From a checkpoint of a small transformer trained on Wikipedia: biases, 6101 steps.
MLP neurons of a small language model. Each row is named by its layer, matrix (down: output weights) and neuron, and shows model dimensions 0-159. Each number is 500 + 50 x the weight over its row's rms, rounded and kept within 0 to 999. Numbers have three digits each. A neuron's up and down rows have the sign that makes its largest values positive.
A block is one neuron, or neurons of one layer that tend to fire together. Before each block is what it responds to, as a language model described it from the Wikipedia text at the highest values.

Responds to: Perfect auxiliaries and pre-verb adverbs. Fires on the slot between a subject and its main verb: perfect auxiliaries (has, had, having) and adverbs there (also, later, already, just), e.g. "she had been", "He had also thought", "She later became".
L14.down98:527523488470496548476511406447420562525445513496494468487491444476453578540453494633565454537578443531547496526508554466518524615517529435451432439492530407403507505486467467451401483512461486446563544508554566581523430491586547490417470478547478479506416497473454512554429494493458503497421491468418515546488492476590513434453539494552542422467607493505469531467554499468579580521607429439481558403456469565448548521490551537467465440528473447502445568411495449550570421564518526

Responds to: Auxiliaries and field starts. Forms of have (had, has, have) right after a subject, often before been; also first words of headings, table cells and list fields, such as See also, Total, Home.
L6.down39:513498506466530439510472462406520531536526459470453486549408544538501463486523490470469471550512446478489508541598477524473483552540553473550582522510507513510498470472425494549526503508438577399453525457473583433479530455535463581506468509505434534582629558485437467391549377513457501503468545427511511484471482489387567529489554523552521510517546548468385505473519598471561391421470558478539438467556558531517453622460467540459428531442481461390410574565478509438559499516417541
L6.down102:524496445467548527542454444489494498522594526483557518462577526529481522518475519470553458488430519430464538443525557540602528572549587386463417502409470449447510465459481456389492566622538471513504394520555407520493469535534574502488507511507495547406502503572531574562529546445545554429462414469513469545553539542483505498512509393516458479580519449449490526504422491497485476472516491573508560517513463526458574396588621570422501499486635456582541520529531514451482455538474509
L6.down268:547591536603531543520484451573403501501396494537588486487529582554497446524591531548435559518465525524586528496608513518525537481500493503520546580450482570479554555510536521417505478437543548501489575539433483458510566507390472517485462530427565461537455481559517535496488507492555495484537494390392438590508410479479502540633534532512508438535514550487388430450539469548498502583560543551574517435434486573463372540529508435467522486480536480454508429541558503510512516556482502
L6.down278:512469549530485500420588511493473544525454454544469453471484537535534489620601531518439486526553471477471484491397417452502482436491498540530456577447463573454530497511537574585415435542568484612543457477448547515486493481410509490503451468539537501523388440468474464471478508524481521510514543574483473444579501360433477493448563493476319483500456532560481455440604559419491523535410537541562495500421473487525482564428474495521588533480467477557483514368480526494520453537517487
L6.down282:567524546490544488570576480492480519444489451544426521530577503554493538554457534540492598522477533517592601556453446470451494445501605507494526506566477562508500563439506444494500523676475500513536506505570534488454413501532558481514444593465511460510549427498453514505463499527508469511454566482541497537515488463451456496523406504460423493484546407540438503443568566451531479517415505485400463549470353405426480532469557474532446542513482434442469545457519365544459572493560417
L6.down294:502401495530473474544482428430482440548467574444498531558438509424505504547479480519498479461601473515507573530439487384477521434476514511529459506452500502544483499553525536593454474542468445469518464494437620491518442507515417489423427528489368557591475435525569603489570495497499507509481531532504538516498459522515467555488397519434478565387516426480552554383546535477471451568546523455455545508507610478569473512472540485504502502367522525491491515561510485496415451624430584
L6.down309:544538523559590472566505534461476509561487550541568547442458463480586424514483559465537498502585540513529486525619452524461514587570513479412450538485476514505454378450470487526482465506504492558424507512456569425480471445451427479558464436611454452549475450439470555477425560548576476508503464525547579551533508546487488558438515542582555632454548476467510551548459527527499593525430535631529502469578454395512498502485470513493533427576565576442509489487502513518462559483395488
L6.down326:389532448498499442472547533524569492532536456414512448446617521610470480568543494586541497555514380519475551556468565431532560548485518476509528504544485592466489427511468474618506502571474514544545441462487528512478435542425539496456475547412528523589470419569449448597465520446541487508515455446487469518555540523522575380479475514465520455545553459438486511529528461447499549437556507614519534473472566533511516517567461485481553503479477506534613412437437537511498563560403427

Responds to: Clause-opening function words. Words opening a new sentence or clause, above all sentence-initial existential "There" (There is, There were), plus "but", "however", "It", and "most".
L6.down7:525535440418442431488456396508418484520519600549448520479476451506476519431475496577524492502539522601533450533506490505602478551517427575465484469531568495446556559486482511362537565481486536520408601439517536523491469513400520538543449427566447495501552522508486465435546561505454540481542389528477523480483516517463484498554527514508458585504448481448462522564466390519514553501394496472458539422572458502534419450404521527441647502568529441428509458490447421437553488521481503
L6.down48:571517467460482447541528558501445527484550520553466576414513507567518510569551478628582472510517486491557410540563527456531517515457495419486426527502556487444505540505432452430485460521508560510485504502475509504480567402449408471463493633483452538484480481562576537438506512435497533432570424470457563528606560569512536458484514556473435459532470470434519516558490530482540540518694542565445457552464446482497486442407446385587539530514500511537491431539572503455451507479469444
L6.down136:395480555465500498446433399549457517555554564570498528518560553560543535481489537490496428467433502446547400517564424495522516497552491449459515479590535482488480546516584506443467480520524468580528501576555508470421521472489501529515538521465567518536524524452545567471464493473455603538539512515481424505577525503492468454409544471408507516568479569364450498548477417536495515435541537609448482512523521467527550485480536542472492526556519418470419496427454354469521520407348425
L6.down219:501493515505516512463465510546511511513527489526523585623526489511490580570424564498597486524597494584493483479445495464464483613505507495506531476553490527503525408473593487390518465541534535467479454489572517539603552453485481433556447390585525477615569460518478498542483449507444439570507489530481459577551496533453422431484493395532532521449487471450426654531398501472449470472430478522509477401498496510454487518475602464484483523562487451574435508522420472413503434524493431
L6.down253:488581543520555474483497393518508407490531515479541538409510565560403546518446460586508508489415488365502460451504487525484420580518530497495474472520529478471498430538408487414522562526506564535509443509601529443470477525496500440543534430437438499484496481510399430578454474404529482426422548463505650405596479490436599586502483530521533449500496567436519491567532459550537549544550535571465472532490509508457575458496525488450501554588509440574555463450483498466512496511490572
L6.down344:472466564554476432555459487595507501489532489490499528530492465537434508479516519445396605531470562408501506507515563539473578451410521453441456464475471520436472455522580423490442494455501482442520469518524553456509460565540478491509555459556501500540487554510462411537505531448439505453488549524466532579542601432531502606597507435496530524443464555496519495420437524590514469395551570460461507518478536504471565467568408608518423501529508492549596398389528422433474556396510563
L6.down364:424539486539533474473523545592507441497467521464458559502437480516547444523460543539560446463495505571479532432569499428487503484456559518534506498491477501493582455543569542485609528415579546414473470539475489450578514396485384515543589450464500461519582497449597660515468521454522490456521541487453520530506555412511419584488633603540456568545543490553465494486494494459457599478561592554422500522474479513496576497464512513497538556525406398529427564507499538503517465500508500
L6.down402:509538516359498493485464542511455524457436561526482510517479474464493539497382574507469513493506483449493453438573408475488393379542433517504494475423490504593539472376359400480547493377490516489426451467480472485572493470453438542474525535574487525551488498540506619486565391559515498566521487542569527490488502485461514476465441416539496519554513474496460557532505477550611563502428489403396590487562508536459449510508522507520575539441505462449451522520500454504550463523492521

Responds to: Clause-initial subject determiners. Words that open a new clause's subject, usually right after a comma or period, such as the, which, Most, they, Some, often before an introductory phrase's noun.
L7.down66:586501527434544471525582557497494479491488501434492566454513509588517585553556480470542428463470509568514536448483531474436508498530577424543538448428524568449483463459431478428535590432540444574549500506519522570579451455517496526494347542423507516508464581592431520470530445521532443459472468407487514515461573575498529495520457604429475495453527550456591455490516446439529578540483488514574612498465437431606532480537505525449510585488553429567430543554503513561481551497528452
L7.down143:517558542372483437601541544490530592530470564418481491462501540465428495522542480621475597551469539539503480464489479524524583590485503441551517391499519544465436510533479485506516472425447465458533472531609536487471497541455474528450439535583455638538496529553531558458441500496516450559530505418490504444552488497451541551421456569488569451576470533470585455540545565661519614489491518518498493456520500539448527474472504494535514506501448535402509580490560487447488496407552536
L7.down190:447561479557592456528578399467523546408511476500467388492568523603447376419469473539490564480598488472526523516511506559471549484547391508511596546518494555542520523600536451496513490629434443498562509562481543525530534529537474491502502415502500521457439499463447487475516487501522561502449508436420459473520490456442420484550433564429451462550435532462459477552477586481565539526427495487576461511483563508542466579470545433471579509578511580397492480425472464440501472450564507
L7.down233:526501411474582425433538463502579489451646518520607503446554502516537355525483510588573515446481527470533480452497445477486439533493556478483508429513538461513485510488471567564489489507522407532501464469478525460522531558482446486379519532562513492501541488485456515583539513587514531497609548505386562488576505549473379579570446542523455526508492540512467612482498476550455442564571574527461526485469537382445475467549433479524525477572509549457433530402541552507521498528497433
L7.down266:571481474491448491523608417517542522481554440428474587485466533600439532569490468522518442476527443503562514524560499509455505525497519465513442451486489522498492472563416469473516482458516422556481535537557401517479492589352420538543489558511502528480510520575467541598442468408470457463488513461482518451530580438524511518487469600525514497481472578443475376518404622489561406501473528362617491476464485471449445525462489545495487581499492499473519495420529432452474433584554503
L7.down271:505553451505510461482437464492532514533554493445529430464602547558573611573434449632485526404568513495503470415427495612470512587518434445501475406405509500424527416555380407464456542465545481449491396474512470485473455560518519509535501415561528490495545552526485482536484494455504450393501478379440497479549495507512542494555492514483477551536557531538572496481485536553504468491550484384453479573520621500498471516450580494508527460516485441573522521492513567412544491494513474
L7.down387:500500443414450530470529516511482586458465508456504476399457462531554520609520415526532499481554476439415577448498606477494529475459499473534484557537516455420536558628446495451504507478555437539417536535470502548546450503449462502444605509488480506467391549481520477481469566486488517511482492614446486478510464516526508554550505530398579558461471572484457545554518436468485544504478514433479489524515626450552431404424468479390503481582580407575457456483527470535531561442607473
L7.down390:473537505541481477453531513436464547415431578458487407468469471418491482503509446517439368564452466461449381442399472526532569471554537470497423498571429436489436479480564532576514487476465388508533514440519569501439490499467615502513477492495508467489454570511429490577426500519478562496498561552409506542549493351487513525474508493481489488448484577466485468519458549536521573614517480472516413511509542562469500551554522560528383534571486417475456474455583487543459433521434529

Responds to: Word-initial capital fragments. Single capital-letter pieces (S, R, T, Sh) beginning a longer word or acronym, often after line breaks, parentheses, periods or hyphens, as in (SFI), Rebels, U.S.
L6.down18:502489467486495494432480532528535544525432464504609487480420386551538443512456530576481490483342458487583579424481519481451554566507487479506485467458497514496519492487526543392605600472484569513405512553491607583424460516471439464434483476492486488601454492512469483454469462472517479486436462531483535503485515508511379529497480457500441516523455491502466474541459427495570446474369532503526441563584457510523579563390460464539451480628477540498510538464500450478603549478440552
L6.down125:495466518508491563473470574441559491494458497590457502399455556509471358546512448560486548488476475490471501462544410524468536586504471582452522571535550368544551580481603478482547495543534563457545552442463560519488497534472493480414515445477531476490471513514432385535489537537420461501606524541467451604463464479411425463465508560503457456483540520446484546460450557464507430499503524521565514463499466498422509602487614521486423496551607456500394538512478526473423546431506561
L6.down150:550568526454461537454471549585549514489464497534417450563581512556419517426495528502478530529507408506530528429524578507463514546549559390509474584547486573402464397464487495469524490458495508462487516477525483571523429471399540589442466443497512542528512512427432610447572544474472617551525431423490538513541482500480450478523475543466383502500376538511547597503481494480458451426450529421559533487521510536558464526462605571540496519507590486449557486529554566534554509431543503
L6.down188:545473463463457524430526616546435505394582499570522590553579489431520530491544551441529484541506480532586524467509428461506422499582532537483584542528520573501496463504532416508513617396513583456567514535481479618491544566414487559533483468590445454415591570476446521571453524443561465591541474526505512552522428513545504548491533451512540500523571488506470522560504465505571453518532517446543495556472399517467451515451513514485398394582514526453448530457494505557510525456505435
L6.down203:538471537447481526542541483573480526529571507582409492584471565533393418460446498553521459483503503525500503517514560497533450485507413568509401498553461532452535537516569414494537446531506454550519507531510518560437506447574536517427576487579532510513514552538542562542510474447481448451469528560480540505418461467526409419571649476459379526438487546522369483466471461550522580479449490464538437494486522534499561472453579533503437514480575487503464509520457441490587633389457544
L6.down250:494568470490528436511447489475515594509397446533530523482522589659499463525478469428488602464554528566506525483525467583638489522562559432514500481519515581424473501512440473550496578502492474535594408533597491449534494514626538515529401514571486469540546513452451633503476399487529484511532481500478514475466447415431489490381484470548465391492488452545494446438485524573486519514525469467514569513508619500490482506535545523502504440584483448462474422552522540480478510536497505
L6.down297:383491543521505515493448494523430528441525420497418529448415480568454440467542503472479564543529590467397527534458426437473493560514460587546471473542571534565484537462417478532461553490506538495579519519422590517551455509480515547437442518456443595476500468536490523554499457473490413417563599458444592545527539498484424495479489505513549518541457515457450518536498483464512457503436550402482495456439554582447411425488437446535472436436546486549555478406534536434655497484452481
L6.down303:466467555505505463437530581454492491534461466432569514437619487519471464427575470539472579566555516500494499451511465490554501531540543560525426391448529493553448507490438583555521503539474474440608541490675469460447497454506590501497601448418520412489474484502501525547515499505480535526554515448471544501514537451483541472454489587577402404469503515560445412471615500599559465517416481565489455467480540423557510583556553541497483467509512495428447516473460535448560454512553526

Responds to: Agent/source prepositions. Prepositions that introduce the agent or source after a passive verb or noun, mostly by, also from and with, e.g. published by, degree from, partnership with.
L7.down22:521575551469589424484426534501592591525370576503454538447561523455558565526530561511484553511520566579407456465455491582482481516438445466536485476427456492457536441447489432517455457546564526546459497445575548573477520458487543460495580471505548577515549473521473409496518413449486494512467516468457571576533495414500506481555473514518508512488447615463391496519564482500449446559546534431463419492508579519469538479474515488594560531465542402423503508538500486444485422598560572
L7.down68:469476482536501504554496587472535437466483522462436542513503520490480550506520450588460452423431580463460515512528542563484521578528515548524464604495524514420409360542497461490494481460571503571578470408565578567469421436476545467538472394489471462495499439548469507554485568440540480448424437479514604542570499469510549553515435518557447494512405544572541556548568498539488547453481501539472592562458502530463484440531495616488425447482569538564473536524457549526498557573615441
L7.down74:476552457541493549512446510490622476555483538460565521474465568377435600551428429530517474575494463528441458423506548504525541595518485447441553480454540497419548499501422508498455489456568603425447477502514482507511500569464553484464511458544544473484503496487505534471483575482568411444508535462390537433523365503534483576488472442537435546435516433543595450461460353560504539474553460414527500524458431494454484470474417489438456463473421555543536510534493488490448597536535486
L7.down113:531517527448406553379454518406485524529468511493445510471444571410507500477526436542486486557478411446472450586510440492549526506554365478401457502539439508478401465444481501548572464432449456502496531351510550445461409447510479594460563414437517533494551517443572410492583502487498498473577540444509491410469499493527487531497572603536579493565523511541533485482509444465458518455485488443485490454564541541529515514384612497497476461487466555501475498470559499530422503438535470
L7.down123:453500520454444491481564506554498459583546455483537516473380458449532470388487568437572368484478579498465475512512623497581488558527490435522627444509541560604440569510442493421412610473509461525513487508517571526536498500487459465514473428619535506509522606424419539504510460533424469490524483441466448484449505469473594533510493515525566548476516502526488430491510482612572403466550442469526469553492535471581563500476537536435494537521477461498564501492506504444492562449454438
L7.down159:447454463492542449443554488462439569469520512431463570535453584456480544574453475575504566593513511555512462382463464551470551464482500448511383535524540453486523494541488477444429476484547423521491474511590480562595502544619469496456479493560501479484470475501516505592494438537542512458550518473470526505550472421519442534480546502542386464572518454510534389454442499441485617529440465406482510513486481538474465370443484525523435496530499547560503478482653626523463496551502444
L7.down318:525549475575551507502488435551504509535481550507460556544524434553486675485529542442552537486482378545474477483519562537500481526481535440461462418496538454510567560472585456592493507523459503570474492499546543491576438539521537452560445437472549526546587488510574445472523460417505446512503464419536443445479501548523439581547581488522492433442422593500456552466440487494563525451493489580380448448518528508432524497539520460597464456503500420555430428492526489391515497393532578
L7.down323:477596480545466509532470507434479538455433556529453466508538466522595415513465559493487481439575520467484522430512510473469474568459507511526498527509525513484445396528516609409434447519447507577622559510476486585555440424495511560484517485493529541459511412561463507486511593471488512525513554459491564455473558517417483517497511607498615439422473539505558570520447576500505592430506532501488469522494567507496398506477469505541514525583511480599544381557551567566494490483354417

Responds to: Split word-initial capitals. Opening capital-letter piece of a word split into fragments, often names, titles or initials after a quote, newline or parenthesis, e.g. St(raight), W(helan), U.K.
L14.down395:537504490452460474452419505454459469518617484445542540465487465428543430521505517528497478509539513498484510493497486455479517561512473542494545519464472480527459535487531458467623504468515447510448508508543604684477550502544487509487399566558491514487497526430599493443530480524433403489564473578473443508395559442569489548535513471554487541448500497583457514491532447459512519505379530467576541448545504480474530627552446517518520598461556557424512484500533507390563364410420496

Responds to: Clause-opening subject words. Subject pronouns and expletives that start a new clause right before its verb, such as there (is), it (was), I (think), they, who.
L14.down61:526482485418506444515454457529436536499441484559460526516465516535472606536473505523503516554490507506450453518488456494448509522520533416609447447515513551479501377388513514442495361491437481470432469519525591578487506478445574480505530501415437468522506495533473586398457513408514485480526531530512500500430446445572450462644515532473548533472527458474624630501468456569490522454504440521460612414421450476423484608512463493538479421465435562490518468476507508505553463454469525

Responds to: Table numbers and connectors. Digit chunks continuing a number in tables, such as 5:00 or 5,454, plus en dashes and hyphens, and mid-sentence verbs like had, were, described as.
L7.down6:506539506446486503564486452502482550496458529484522475459478511477517529527525535531483475471551479510458566489456528484485498496434503479420519526483513420461544511482552482393504384580504479459456550508585502531473548411454577507548507498483555524506403479551527459531597436489569543466477376503419438422556512609434511507500525554445370403483442526446403485521481485454524611493387502509547502478610481520454492510565587457437569536409547466578557585408510497505578526465519585
L7.down23:587460461501429439465525449496523583463511438582466491486500549463490451458449591388509504527507454453538522464542473483484514480495525480456520528498548430487494430434507396511489485638452555444487502521537525438538453414536494459579418523401577479542621518466530406461531491497452495531452523488584387496466522538416480516471583479481493643539541456551430465420525523499467564556573489507449470464573482552505478566471602510465512504433426405526498547541566530422483515452456477
L7.down223:516524439401491582568473446595471530549553526423583418483476518524536575472510460392544442412481410535525535425544486491571479457622582525503417449516469456550482536515498536556398535567476521491363544504470473360484541584456498458486454564465501495427510450528512519489469523486534557550559451458564437448626557472476467483577444518460520499564431459569468431483488488472588519470484467558483524508511522444487501521430437486455498512485391492460487468562508557486446490529498509
L7.down231:546396582404506495421502488526472460535483522505504490497506479568523564437491500476557459561448566432494490509480485418499492455472473591409419653421445470443603500489446543466573461517507538510494475523525485437430485485466498493471431504596485481533450449541582437535424437484516527564455459435538465411602569508425488441525614552451422529540498498494585473428488497526507578483483460493486510390523416547511438522456562475490481458518478490555549574514499519482597510532622492
L7.down235:463448529389608502517545461506447553534570527531544555520472442505593460517488452441481395464541530546571505465516558508558465544445505460450525539453476462578545590478531431498493478575468580525456495552519547464627489452489558494502492514460487411493460579584472493478553546500405482441571475457433443493459573560484538507638584498462481471394508502431519453445508495515467491583437464534511546520568502544449482639518556547409421536497487460469536550524511557525453482406480481
L7.down384:489551583535467425531563495547522518461459529525345486471546509543446448555553510397509452513565535536565519529465509506508547462530563452460445504577517527564580537576450456519511490488513474529509468544509460482459542487488620527511445415572551476457502456550515521500547511560509432436508444500389475536510517528482528566451393514502644502446506513504548561485507462610498553516542491585517463457497511476504564655551454463424452472436536457500576604472474475518492509598617510
L7.down393:481497429520487501535518609643485486519471529527470611514495500480512458469438447509482462606507514491557534572552450551509520396506519489409520500554530497514590617512605456536555428443520570437474471485524478526511495527447478496555439432517478499505544565517490498442456481552507501525500576532542506437540517583501466455394578471440426416496588494460542439451463496461489501472426579509536559464471417554539406448509658473556488582464547504576437540543501558492517546522544566
L7.down422:505364578448511506498461501615513516508483514515446504468481557439501465375499560443541415464525516467393491571468474523529459455510496566521447494522482618495522458495482481524552495469457490493507509538573480543532520422422524518458517479467471482507564462511566456523502459554554438538592532459401577533434429538516549499510445510457487472428518486494475559463453506662552543535575490433448544511494432565395501459457364521505466425533444568588522428527494496507484598562438448

Responds to: Capitalized name-start words. Capitalized function-like words (A, The, All, One, An) that begin a proper name or title mid-sentence, as in the ALCS, the All Tomorrow's Parties.
L6.down55:446562569446380517506534486542505519561458512536485545513397424452578467405519535423464460510570540487522477514445449436542566518451459541501513587513452465412497570449509527600533537495460605531511610504609515546494569501499497504486475523509474459549531535487522569579494494423474508501442544625529583479438528439448425438512465525564422546515376496517554502516556499404555481549529460519484459529420523529573528574555563481527548511511510523397529599496513546463456519420490512
L6.down61:541512533535454429510521553566535487524521421495542447543545515514399477424501440534399500537492410458511518448501527551567443456552545513558470548527494618474460480485582527517449528549480535413611495472525586524459531454514501493438685526483500494509482458480494378514529441600519562570457400480532483506558486476555489451506451499530347426505522494476478462499503493357558462458507472541553500512470565513478502528448576529507432543452571534465472567538445534440462451500444473
L6.down232:459432539444480508435546531530547459512458459517470498425522539583487442457570505520381523522597586533503634531447460481493437490618503532509502476556493528562509503434546491516476512525488451514624538506531494479526494408507510534482573444549504449528503544544545357399479410548431476506503544578470365532479411475499460499539476526443443536535465540538493501465465530466466440474405534524565557503572486512500422594517587525530513438512615609450496484500471511543484508441512549
L6.down245:444477559464537453517465564469481515572519411491389469506545506542541454489517522430503534546542484557438500511441495540533451503563429527493496519491470478500488568448522474594583450507550505517509524491481536484515521519567541518459624444477536524483527503557592294448538510543541474481539457577420445512534430418478428484566398469494447408541488525455475482430406527450522492565348505519492507424508514558507476471441559491598486494457565480510441526456486528392544442450564479
L6.down290:518431494543511552481584516475483480490436474471431455506490573573459329530468605486471549538530546585448490607453525470467536536509472387495454465547475516495536513549526469471514384493470476500565536542498639484457503537481485569510507498465458584495485507495557507402483448582549514383503518513451493435504495472480453435571486518389412525529506519527522479491535487487539526575386565486616526439488565583489521535593577478539540488461572539470558514438532487510577522496421520
L6.down324:438533463544543463549393528390567492532494525489509544573510493452520605552436563553467513542483632509483541420432494490429453537568523523505546435482519499517435387535487468591545513472495533533571502561566544455457500464548477494439512532465480498421498508487494441565406498507541490528466462384519503521503508561501519535565561544544545519542528440535561545513528415580516571533446499573436527586559463564432599470558518614495543511517501528479483490522583515519507347582537537
L6.down422:451610465506473510532543543537504424615504531536517409495551493513448422483577407473500532466584530487476484588434478535559540481502426461501396541436535466498491626530548452525527448454469485486561434510437557410518459566489530563460536576486533506461468496464463484392463439523474481471574504482494421556448536535452492488515570455562458539582551500528555497487439497633528426550492514507554522536468411527478562563491601548525535573454527553459597500488438495534490419404563514
L6.down438:451501540450489610463530480420550497542466542456488435477529562556448555478484484591453522516480513512436541463470478519552525531481515512516463492392466482541448483448489539675559506483463435567452415512573589515502475465477488384478451382459494529575479479538494396477594523469466561501576569502422493442497537480537544484525553460503553432552536467501501527555485429538378526488364512545494441478475565573467581539488478523519399493493460520538550506444486574502467399538518562

Responds to: Title-initial articles. Articles (The, A, the) that open titles or proper names of films, songs, episodes, bands, often after a quote mark or pipe, e.g. "The Prediction", The Doors.
L7.down40:490471645510508499592587463537483481595442561495423360438464470587452485442492532451498495548568566519459476504546594519511473542481551532472541537506504504546520445475506535585562539452457417509441364560545525517519499478503473530529544519474509563475565515479514464506437504435497475415515568517535505508491511449524371608561454561455571535445533587530451489465566507487533459606447572415499602455502442560512497523558505533509503432474571513480575525507465414431525500530459520
L7.down65:528459577479481499563455464495438500614501451511479513480490486524471494528596462585482565485460509568459592589430509496453491465514473406579490525567486464510496480570446505570515477539485440479516491510483484450609454455496465475454636516571472486430411504480513457519437479492470458512493489515532553540591498413543462419570530587449506511553467531465468489477449479481498489440374519422530478504608590583527563534423614442525450494470507533514571528396407578427543484472451445
L7.down195:463578530505527437504510362533491462513506473489518552481474582477436502496445496506452477541496411474539469525449469508570573546516481459427552509460531519548469520609459574577502523549397532516436437425463508391516438449433561543531509551544590565472529594491496489519529500496547490454483519506581531450543489397436511522583428431421565470404577418493438467497589492531524461607509518503538531423559522484514564604549512467487491491562430471460489538448553453583582514559506439
L7.down284:527478518541553561478457435466486449502528551464514474501492566536568550531536467586539577496459479461505461538564526556511507537428546453484526489447535489540567477417480493465618558460571483536453472483511520404398465613515554546504431487490602522447529514490464329500443384501513450460463442503544478441475395478548473512481457497452496482392478455603502562554507546516525552507415509347478510445481618442533537503539479532562477488504569485528572464565548542447507477465503551
L7.down310:385491521499565493440442547395575526491495430505473445468472473582510592455555536590472531504584526508531467617501530457486519486423481503436543477512496423426502502519558498522452562428548545488502508519502428473466427541497520460521453400462414529560463512543474591549503580590415457537526466437552513440536390456495469515506442494522451506434449503477397437472526473476578551501492500356515495459470424561542396519475557499467441480453520495425605544485539532445420489466483475
L7.down345:427544485539516547465560542429480519491444444466506455452492452471419522447479579516486522544567517494497505514437472538478486531530472512576526547585502554444505445464515557521601501452550417499481474608432434557501516606434449553449486489541407518595513521394443469571498578506498514475555504438452579527497464489390446496611531503503570428504533442479514449527482408478429641586584579481407529490460434575570496399497499518502506503551512501509467513540476523483606493545503470
L7.down426:469506391523478490507440551563540449457499525510577426511460558470491469490494528571461461459462474508519344467620511556437498470547460446435456560520476546489538428458508440522580519473489555587515548567437546509610535461553446462512514557602453493465561506502464472503519496494473533454444569438468546505518547482459472555644659416518537609461535482403464528540564481520507494531569504475499600432554443537507531467543545474507513502408436463511571493471549519480511511573533514
L7.down434:538416556516495469589541520538530476464451452540465472469536580498514536511576515600513514494460562458423536515567546495509515538507439492498414515473490496461511396396456473430573433522464512423470506476452514474558514488508484493466518495526564497562566508415568460424534498478467466442513592457432399396472457487535533523498441425497432504451438539570536613525419515557439428508523461442429534389501488497490488499532513547466562566477538462497585495500507435398451566543476675